Weights of a small transformer language model.
Size: 9 layers, width 160, 5 heads of 32, MLP 960 GELU, vocabulary 4096, 4.36M parameters.
Architecture: biases, ALiBi.
Training: a variant of Muon for these matrices, 281M tokens.
MLP neurons of a small language model. Each row is named by its layer, matrix (up: input weights) and neuron, and shows model dimensions 32-159. Each number is 128 + 32 x the weight over its row's rms, rounded and kept within 0 to 255. Numbers have three digits each.
Before each neuron's rows, "fires after" lists the tokens most often just before its 100 highest values on Wikipedia text that the model never trained on. A number after a token or word is its count.

fires after: " s" 23, "-" 10, " l" 7, "-s" 5, " p" 4, " sp" 4
L5.up319:092128124153129137098100124150108156077090123063146084116134143140134137117105069192124116140096158160096075152128138136110114094116193029090160139152145160159061151119095149132145134125132097163175116159131158139141118193158150187148146138123108145190133103154149118133130068085156079203137180109156110125094114112155136167132100111085122198233093140139103110138048116059104124094174

fires after: " |" 24, " as" 10, " National" 7, "#" 5, " the" 5, " first" 4
L5.up113:141144159140154045037050177171079196088142191130141157134181147092155148106125126131174136086126150154122160133078102109152035092115128132083087114119141071143140164116121154158063139135151106152146134169186126135148168103159163109091163107088105057083110144145157150152184164131147072135142152146181123134136105144136088150145162111133129106082105141088085116119141159136129067143137

fires after: " T" 20, " St" 12, " st" 11, " H" 7, " pur" 6
L4.up767:092185106179099151177151106095139138157096100153173129190118111104151130132141113110142149116138205109101162129162156134134102114170071086095166146173086148139066189097083149177100156146076182121144097109093147138142101128220166078138114177130125064129050118162129123111145104129143096113127101157084150143066114117114113130161116143193208078087101146081072176126150119113126116133093

fires after: "\n" 98
L4.up496:082183154132118152173082117124156212237169120100164093085121107152149194129125116143120108145115086168148159157089149095142101129104089091146159115092109138097115143131109071132124222223180179102113095124080094174088148172149177134123124098154154071122166139083114103139121109085125123142105102132113109138098097115163157102100101124133072146127103210086129158173108057104094104138146

fires after: " was" 40, " as" 20, " is" 10, " became" 6
L5.up618:129083086115153160168115137169085104104106082198119120097108120113152140127088149144140118088132115178190137086161072098165140145105096082134129235144152156122053126172137109175097123125126123162114114143151126038083147136156102140053101148131155141121197188143100137125166148117157123131111124117153113118136100162154104095191069047182142104160118118116069163177159185117140134073106

fires after: "\n" 69, "-" 5, " in" 5
L4.up662:106135093113131095114088154117162155117125174095092110148119124158184073120111134153106171134152078163111085171165119103155104095131121071107138136145136072126113114060144147116115169139129140152169145155073131045101142196221147123218141103164174112171158137155156098214156134149092137151187128113120101135102059141126144176141113150158121173135118121119149115106134087126136123170099

fires after: "\n" 98
L4.up229:040126142108084118154113113132174176169100107126148121113188130144146060105118136164148178171145119124161125140117096069133139144094123148077141105113112169083112169089101115118097216160105173154125139162128098188107176181080108124131091109097128059130168155120077155171207128106150154144100110094067106057155100116151155103106105123181095099096176147129115093094151113073097168126148

fires after: "\n" 35, "ab" 12, "l" 6, " Ab" 6, "ep" 4
L5.up854:121133136162096128097074098095159195125109091095149104148139184142118150146101098125047116160148081141135172080096134098114169125112096114080118152119141186117220081176135123116121127151169108141145168089121148119138101174147129145160122108157126113125062138133076160155150099207067036158095149101122135171110071142165162162073060135111139141179122147167140133111134138083179125119090

fires after: "h" 14, "ag" 10, "ur" 10, "ak" 8, "it" 6, " g" 6
L4.up138:101115090131125176130140153142138119167114162134106088197102077160175146149138084102142054116081078101104141125145099193101107157160154128110196149115081170099151103145107136123101139108151107150175115129112136118185095108096089111121123087111081102090149175134143137143164170134173091168118158124112097104110107145138083144108163121142160110161115196130139144080146182115164127126103

fires after: " Th" 19, " W" 14, "w" 9, "ash" 7, " St" 5, " st" 4
L4.up736:119119086178078134101108129111131138124062133194175104152110095120082145105109063193163157122121166099110187122091113184180147148143126101129140135113117176148136120121133108138128098143093164086106125106101156148072133097120150140145135107153116136070084149164156094191136167057076129120130108095087163129057126078126186084097160124179127154048109144067132153172134110135137158086145

fires after: " G" 14, " St" 10, " W" 9, " g" 7, " D" 6, " st" 5
L5.up322:160145144188050146160128128147169060107098156182135050086144084110131123123084176134163151124101100151171154152155167169117159156144087148072154097142143176135087147092087162149162088107129150110091106125114131135103156107107148126162063115151145114075069107139159097155130118112220074113171103073085125104092108107162125134181102080099136103184125137136136165147130116200126107135136

fires after: "\n" 83
L4.up796:084142116083131146103083180207148143142148092109191128149135158193142147176083118168113146154184060090119138141167114125052102110136106084168104138147107108144138094070098157138128163181133149151122122130129137123092082110144118082159110184126110072109206180100146129136136185140145116160053123127110156142114102109111146099157080124152213137133111180128121116158103097136071178131121

fires after: "\n" 75, " the" 7, " |" 7
L4.up637:067124176085085191120139100156150170109112093159044133095135128109146163109106160138094133082116122162173124117142141120130076135113130082080171146143123136098104084153135116067124154132135175145135081130150115095124165157140165111138079000162106112179186090117111135165134097108126126120165144169089103077088145138166128156146158138150076128136090080151110133220129134117155114114147

fires after: "\n" 96
L4.up124:106148065103130114088111116109098148180129127117130115134130168116161170196096134158088165104133081159130191098078143088117144120180089141113134138124089089151147161086107094149113160115145061057131088128091092111107140123136138137119157165179160049138130138138100111181151089144111122173173091163136092127102108151126102115118141144092069156134136203112106085173115140145103070148053

fires after: " g" 17, " was" 14, " G" 11, "h" 6, " |" 5, "g" 5
L4.up170:144130144154099064162103097149087158111123159103134099121198068164137104100083147184158122123092134075145135123132125096112106143154144169139103105102138080104140132155126168151144163126129131147177152152105108178159136105185068115156049126132098105105115217205163074188135159122172091143097174128127100156112145076112093101072123138147116094131139128107100161149144136220102139118122

fires after: "\n" 24, " as" 9, " and" 9, " |" 9, " A" 7, "-" 6
L5.up167:116079151098148101141046120184162116162162133085106106121159156149194113109135173099122129141150095119088158161100115123136189093126085121127128136066177112191118118080197150090153146113148170144087120169107074138101112149177171167178160092144216133107165087164103109135129085134205132132103181142107113050107078117124055125136078119104147132122160158117132130101186132164163071123098

fires after: " was" 32, " served" 13, " is" 10, " as" 7, " became" 6, " worked" 6
L5.up894:111073123164098155149137124200120123128113087195150119063068085114184148141182163171139114120153168168099128132136110136151200115121107096137133176120151131135107154194105108169163128058150124157114094152140095108141136124199102160129128152128153095122177182166124163106114139103184134169112165118129059162079106137109132111124046070154165140143101080081113126105187147113154111133091

fires after: "\n" 67
L4.up698:118105115110136103116103097156132097178198047072086106126076154168146112130084171098126116159201087133110147149118153110122144122118156143114093149082079130117128118139133072124075126168117132140095161157110130137142097115119149066137118202148162080123230181128126151159167141090114106158118096141141135157141131144077117150143142090167159090123147130127125193154107133092108128111121

fires after: "y" 20, "z" 14, " G" 7, "h" 6, "ü" 5, "ö" 4
L5.up828:104130153077119107171123197102111150157119101157183072054082084166168087154151152128129131101114129085138146112125116132129137124052060106114165136190177110188114138178156092164126139159160122128076131093103067157100111131105135128151141139122079157130125154149137155131180131142145127133104175146153074092106175072132106130130142139085111059142148122214129128088148182141117152108148

fires after: "s" 23, " im" 8, "as" 8, "os" 7, "ers" 6, " ass" 4
L4.up282:166120085134173167103132149106115152167124115104096072136191141110073168121146137120092114193133129089153128166092144136170086100145115125206137114152143148148143145095054087091135155127131116114105109170152175097127132141145140176161134139170111109152087119090123120150159166051120105157102163072109119186123120117125149121063159180137106185107117118166152200173094136118111141113149

fires after: "\n" 90
L4.up208:066152195162110127103101097188127131133111152151114107113131080102144195145138135162115117124127176171085119094165119094105153102128147094104145086130080180175126123226146114116138170138202110154171127124105073113097132133116156126133073118145105077135193161077164148145195165103125097157091114171125128176163104104111135146127102152079118089140127116082072167158105132093149132174192

fires after: " is" 18, ")," 15, " was" 12, " as" 8, " =" 8, " r" 5
L5.up605:168071106158064169156110126126114081103094147166095161063053114066143145117141143139116151126109094129118167147141110105148146081100139120075127123121159116158120137155141128138108178145147174194126096160143108086110172118140154192160101169121139096105193174156118133103152161101205077120098168099163098153116132117125169118188051118150159109158145132094091105195115164120127108054137

fires after: "b" 18, " Ab" 18, "art" 9, "ab" 6, "emb" 6
L4.up511:073107095157129167171053078134131111160120128153141091117052163117100127147142165154119181220072118144118109120150127162123100116128128150118127091142126109026145119155067079099168133109178155148110120092163102137166116122125189113160072116170123120118083104126106181161131117132162136146143157079149091133098114094133125164076143115095199151162140126064169149117133137051158192125105

fires after: "\n" 98
L4.up583:124111131104110157168121106114139120133162152140117089166120167131176130141123136133132066128097099118062173140132123128102076125143095141095130164090102155097130130116135069127090195191143176138074089070036102161127150126114117094160134136131198106100163198062108141136161075091134164181125111084105121137123066098114143110105107120154077181116111163147076141128116081112132117098161

fires after: "\n" 39, "|" 18, " |" 12, "-" 7
L5.up88:110131074155106085139115105101133155086105099140103123117133145183144129101163058171204112092129102174124094167060198128193116130106118099156098064151148117172153104112097075118119205129103146060161129163142134126130120097164174155165133132105088149127149167057081087143122124106122138125133225162122174132165135180115055141145102109156146133144114131114137081129135159112155183132089

fires after: "\n" 98
L4.up619:086148146164103146160115103157118157204162134108147073104127103158160143145116148166117118136094088166143160138102104120128104130145124116116157139095018125071087174107099070121068194147150189126070127111136117168077185129136209120130072115163147069153122101097108121146183108134153171188112099099098136174146075139137126119094141151143094189098099147127114140134135083151114122150159

fires after: "\n" 20, "-" 14, " dis" 14, "|" 4
L5.up250:128148130102122146114110135174140137075072025123139171119117118114190133137107147145159123089103189075165078122135181106135135119140088066168103136140076153074173132072081108155178160098147132112156081126115151087156148155132186119099153139118162127139108113102097161156155037096113142178113192134129119090120214152125141114136132124189166173124073167129107102132130117118143162044112

fires after: "\n" 98
L4.up72:105129155132153160137144154160124153138156079149168096041105131121209130149099101113123151135133102080137180126144124080101135218133136111090122148138111139085095107063130114138106137159136126113099071096097185154084150125100191145153107130150149039161111124125080136141173115108195133195072106106053089116148109154134128144126113157056133162115128186115117187125109101120088104177130

fires after: "\n" 61, " con" 7, " V" 6, " Pr" 4
L4.up806:104124139164169079115144126157122220141131143130108087172121105187133093168108181149145134158138149136061160140099185117118125121159094143159110101106097128088109152125095081122056149156156155078100125135142099090041095127161179122137131093140114148118161116103133110214116121112149162162136134155168103172084109124108126099114071116177095166092168155121125148127153115112162129166077

fires after: "r" 21, " Ch" 18, " Br" 8, "h" 6, "p" 6
L4.up480:095108125097107081126153131179142151188156138146145050144095134085117111177107177176154076162092084138165161156102107150128146132169094128155139165113211141176096155086139170122165102153158117103118160136091076166148078152114118088174136126129108133084134120159152097162135111131128116144091019077130179116102131103122133126178157121167122079078160134128178089130158128080151125124144

fires after: " of" 20, " as" 13, " with" 9, "ed" 5, " and" 5, " won" 4
L4.up502:119141114105132141150115118128130134139111141146191140123166140101033107117079142134108074164142099153073059096125091121133137135076129091125156121142163060127121125221083146093098072150139126146148179072097075089196137164165149203098134157132128127158189177112143134138117143142095096191109148115072125120127183148106148139100082088134125149183134123165163078124151145130190049122149

fires after: "\n" 94
L4.up204:113151138060156139167127152141107124214120113125142114158108148164089158136134098162151125146118093097109188131141160086163149125056176111113139131160082120155132145106114012123078156141147140140083144112147073121098153107165172133137112171138170082095166159110117126123133096117170113212068116117147147200114130104126106146133056140101127148120094130097089203143046085120125106117116

fires after: "\n" 88
L4.up785:098192183110106191136148120121159153128151137160166082078164168176157127103136187161079120139121122169115122110136118143128124137105110128141130133110105195052107126106168144124094174191147142115093114098125145104149148102077117179085111140094106076114077172092134146195155124106151114139100106164132087085142121095183147095157081143111079103096118146156160146162142061100144112140190

fires after: "\n" 94
L4.up9:076173191143126151164097151160130137186125070144146104113167179135139176130113115130176139113177070185093129083097109121157082120114060074080137127094145095135161185117152108116083182148175127144135086114123111112147070132200180139139102095175169129107108168098098137150152118091173121174123097152136093146089097138095071146135140105091088139118118127096096155140067053129093111144111

fires after: "\n" 19, "°" 15, "z" 7, " S" 4, " details" 4, "y" 4
L4.up394:115144107115108098150093107196148158057183170143116103034081077125183112059060175117110122188145141125077117150098118103099105142056151098080157159116113180133084106098152146178129130170127068108089128162103150115145143178109169118176171171127119152153152149125138149123154140103119174179130123082156121097109147130155130111146067157067136138116133134123133140144129125099172197101117

fires after: "-" 23, " re" 22, " [" 7, "#" 6, "|" 5, " un" 4
L4.up880:154091140178132070120144107143164161064089154093094092121160138151134165180088109149155149126129116086128146192123147071176121131127091087115106105173129173143137123176108090114132155182169122074120113171170118070110165123132137177104035138120184162117087126142226101043119128079137202147129152136079122120155081141104126133117153134135152106135092068096148128134138082107178165132131

fires after: "|" 23, "-" 11, " [" 6, "\n" 6, " rec" 5, " ref" 5
L5.up953:099167112149157072098105168174107173125096078159112134075115126111099105178078117174137151150102118139156096134117131125128119158124064093113151121153140157131181112103132130172138064160149138113160136099176098120151166107111169107139066084092041142069181150108147168114151141142138155145077191112092125098094123138124149099097147050182121162126099174048092143088122134108112174127168

fires after: " in" 18, " with" 14, " the" 8, " for" 7, " of" 6, " a" 5
L5.up367:115137121192134119127101121053108052204179129182151078112147149103121121097158081112144116135194141142137143110076093092073141163076137156105126120072113080094121135164184128117099108107136124153110176109098119157174108127145119174157103143132119148121077096179156191109125174100086146170133111184149068110106221159120167125156087117103134101149176115149086138109073149099117136165104